Part of a small language model's weights: 20 layers.
MLP neurons of a small language model. Each row is named by its layer, matrix (up: input weights) and neuron, and shows model dimensions 64-319. Each number is 500 + 25 x the weight over its row's rms, rounded and kept within 0 to 999. Numbers have three digits each.
After each neuron's rows, "fires on" lists the tokens most often at its 100 highest values on Wikipedia text that the model never trained on. A number after a token or word is its count.

L6.up455:475481485496498493511519507503493538475481536539519455484532499524499466520483512478505503506487528473495478494524506500481454468508489503519506501531466469493534534539452529459480491565429503500493514511519496525473525477488485475469491487502557528522492482478509469514481505473455524532454493510536470492457495534504503514466489498526510485526470448480460517506495498509557468490484502488527534467532508474490489496484474494486509499506488471533530487509484526492502449509523524517479544476483499520507520457500525486519491493522539515481495491572479516545500548542507512545505467476518488489528519461486511480539482469491488503488482458536535508530510504500496490500509528481486513494501506528485466485510506491456494474546461534475479475481506475537513451536446489
fires on: " Di" 31, " Record" 16, "di" 10, "." 7

L6.up889:529509478513499475523495540521514479503513485507530511519520518481486488499501543474489523498464498481523477458507480500496495486485453538488484503558511478477464484490508534476529494519470449531477483445474494460511504530497489427489457498449500491487490503527494495520491502479513504470542497515540495498451498513535505523531487560541487512509485445488476515480526511521481523481496476507483504483491500478494492509522531520473497426477504489497516508514482479453517499509483474494439529520560524504474501497487499525508488498504487510468537497480481494538496485496516522465457508494460502510507451456512494498484503512512509493465472495441493499555448488479459490541494576529529494506512490491512493472502470491503482468503484520469517543490500498491486533493538522
fires on: "y" 27, "di" 19, "ke" 12, "s" 10, "t" 6, "ock" 6

L17.up446:504461509508515508474535496513557517470530513477528539527510521494501471510496534514479502526491518502557481534489507527490485537513483461449497476531509484509515519480487546530473479501524439516487536495466511562453483519496452511502509522507491499506436535541469495465505510524498498460508508479508528505507526538508503479511483536534463505485557481527501475499504509488547484507473519535482485504497475479479441513505513537512470512490515463496497511495505482508507491492524529498441464494506504485476476486537514489513556501487498507505529523485488573537487517509504446541510524499529513531475451472514475479463536549518480506515521480509503568471493477515506528508487525486462486528525465494551557478544524488500487447499479497516510470465520510511497491460501554
fires on: "g" 17, "p" 16, "b" 15, "s" 10, "th" 6, "ge" 4

L6.up952:485545479511479480522528521500504501490494520522538479505510476512508453522526543471494492492509524478523483482489457496496500479504461477526498490581493465493518493562496480486517512501464504535537532508482514471487529502504465517526470500507522507458469495467498492495501509485485494519532491525552504471509503544499518482557487560546497506496486473526506515511502500500506483498463512459485512509507541490489476507533527490455496445510484491523525503491506568501536484502484505501466551477519506534482479504495545483484479497465564470466529523537501479499517543476509514506520437472523451505482511482521499502511519485464478520470502509452498511535482469482515507488478541523514537513480514522497484491480500443506515454514497559481510501483497505461496509522531538
fires on: " Di" 60, "di" 25, "udi" 8

L17.up553:481486512523503501499488509492547470502505521531469500498486513480492462526459538483498554508494480467520533531514491475505485559460524489507470483542500516463463482525508521451506505495527436568506509521466500504528483472447477483489545508544486524461486498543516425495541516472468491523478473520485533502511506515509440492517529554458477458486499457488526506509505559497541515481466507481487457458524507525525476549501490542493483488475520497480464527449450478476497489485500551487487479518520507513516497494553501489495509552447451522522503487549480506519492507485470479500528527504489476509523501508502474478509547512524501459497536462538504527486496497510474511514501508482489509481513511502517487470509511492499514461517517494478481510508514513558511462502472542
fires on: "mo" 17, " with" 13, "p" 9, "th" 6, "co" 5

L6.up1207:506502469508520479511461467495494486498515525488505481513506506484496527499495511491493484504511500478472557507498500517512518504506499496550485485494448475488502514450506454492503478474532495472512500514484495515536466542512517474507507501483496499505501513490501502505477507543457422520520535519502544520488468482505476513511507487517522474476533520496481472523530505490517519485531544513527538505495505521505485442471530490551494496500553510475486516511520493485510520500519515547528490529451515445499496492521496531472467520515554467492461474509542552488477530501498495469504525515498503517507426524542492503515432528530520469531513499496510512448589469491548490473454520517524481524450487541529513500481491516500478534499442533470474493502497487497501488497517478
fires on: "er" 16, "ur" 11, "ed" 11, "us" 9, "av" 8

L6.up1275:507458460535504464473500501479462513506488515523498472529488482501474503498483489497483499509522497473493528508503521445474523504507472540505475548488518501487552504474472520467488494508495477492494525512507510507437520490516496473520566529510507504519511528509505490494506490536500427486501503540525527534518515490500490502508462538493497495533485521503467464461522477502500522497517527516461518511475527539488508513473451511511495533489546548518510534482491481469500518451559545527501538486471536452521472487547544532514496494472526503509470483511478518507535447487520518483511477515498492502500490522516505499525482510538515447480514482496502521555509477472496483510526522526536499510553485512508481565451547496472534504492515505489463462553488489489503486492515492
fires on: "us" 23, "o" 19, "ed" 14, "s" 9, " population" 5, "er" 4

L6.up195:481532509489525494473515505502505523527504492491532507546471462499534494490535507489501517500509522502483517492552484452510501503492506496486463509509480497520530502487472512507540536505496493498548544470462526447502519504500497462511472461462539481525484515478494471518539506519487502501460512539502497478490504481519512478528488529468494513534494485487485502483501529483475450512510466529484507467542515480490497492511513485538496498514503533529524490499505509481535496499474451468498548478434522479500507564499487493495487493518480494483546495504580521477498565482511503511535481451481489495488560513508502498473523500503466498459435508457513484478481523534506489494505525504486502519479520562528537487528482471534440463489467500484490530547477504489524495527481513
fires on: "it" 13, "ver" 11, "di" 8, "int" 8, "ate" 7, "ide" 7

L6.up541:528517446496502501475480498530458528529487517454472479498445508516510515510535477481494528506545510523503511510477494504505499495490463531491433468479504488501511518508467518507538524471522498501461519441493459496501515524514500473470510518487516495491514551490518516519490486470485474513496499500489546457508489470500481483471488531491501494543503508501498477527509514471492495471473500543502554456489512488521499503469492565526501509504549543528498514527518495482496554480513437471525492499466536501526454481509461479492475441521503508537468514537499553490513511496517543477509525471500493468502482492501512483474505502499522492497525484517486477489504503464473484437510518540498505481523508520514509495483505481510507524511494537489481484508461493503522554518487518
fires on: "ct" 13, "hu" 9, "ed" 9, "us" 9, "o" 6, " president" 6

L17.up682:486542497529531454498473528459527511479478480517487549473500508481498536504526498489532459499502504483484473484510486537517518479491466491478498514513473458522482567525532511564507506437525465490508507540510498474544463527491503547493512493460526526507488508452500517486487489531536518513495484554504491527521518486494534511498486505497500505467560513496498518538527506528489467477514504498460518533510508491495437527509535500511498479510486472515511494487482502511480526525444530492461437465473518520499477442547486527528486475478455494492500506491470501535488461500484522509476469543538490501487472477502482523491505468468524497508506515534492508473512491537502501505484500505457508501487489530495519494453545491485494476489476464517497492476524507464487491484462492
fires on: "s" 23, "th" 16, " re" 6, "sh" 5, " dis" 5, " was" 4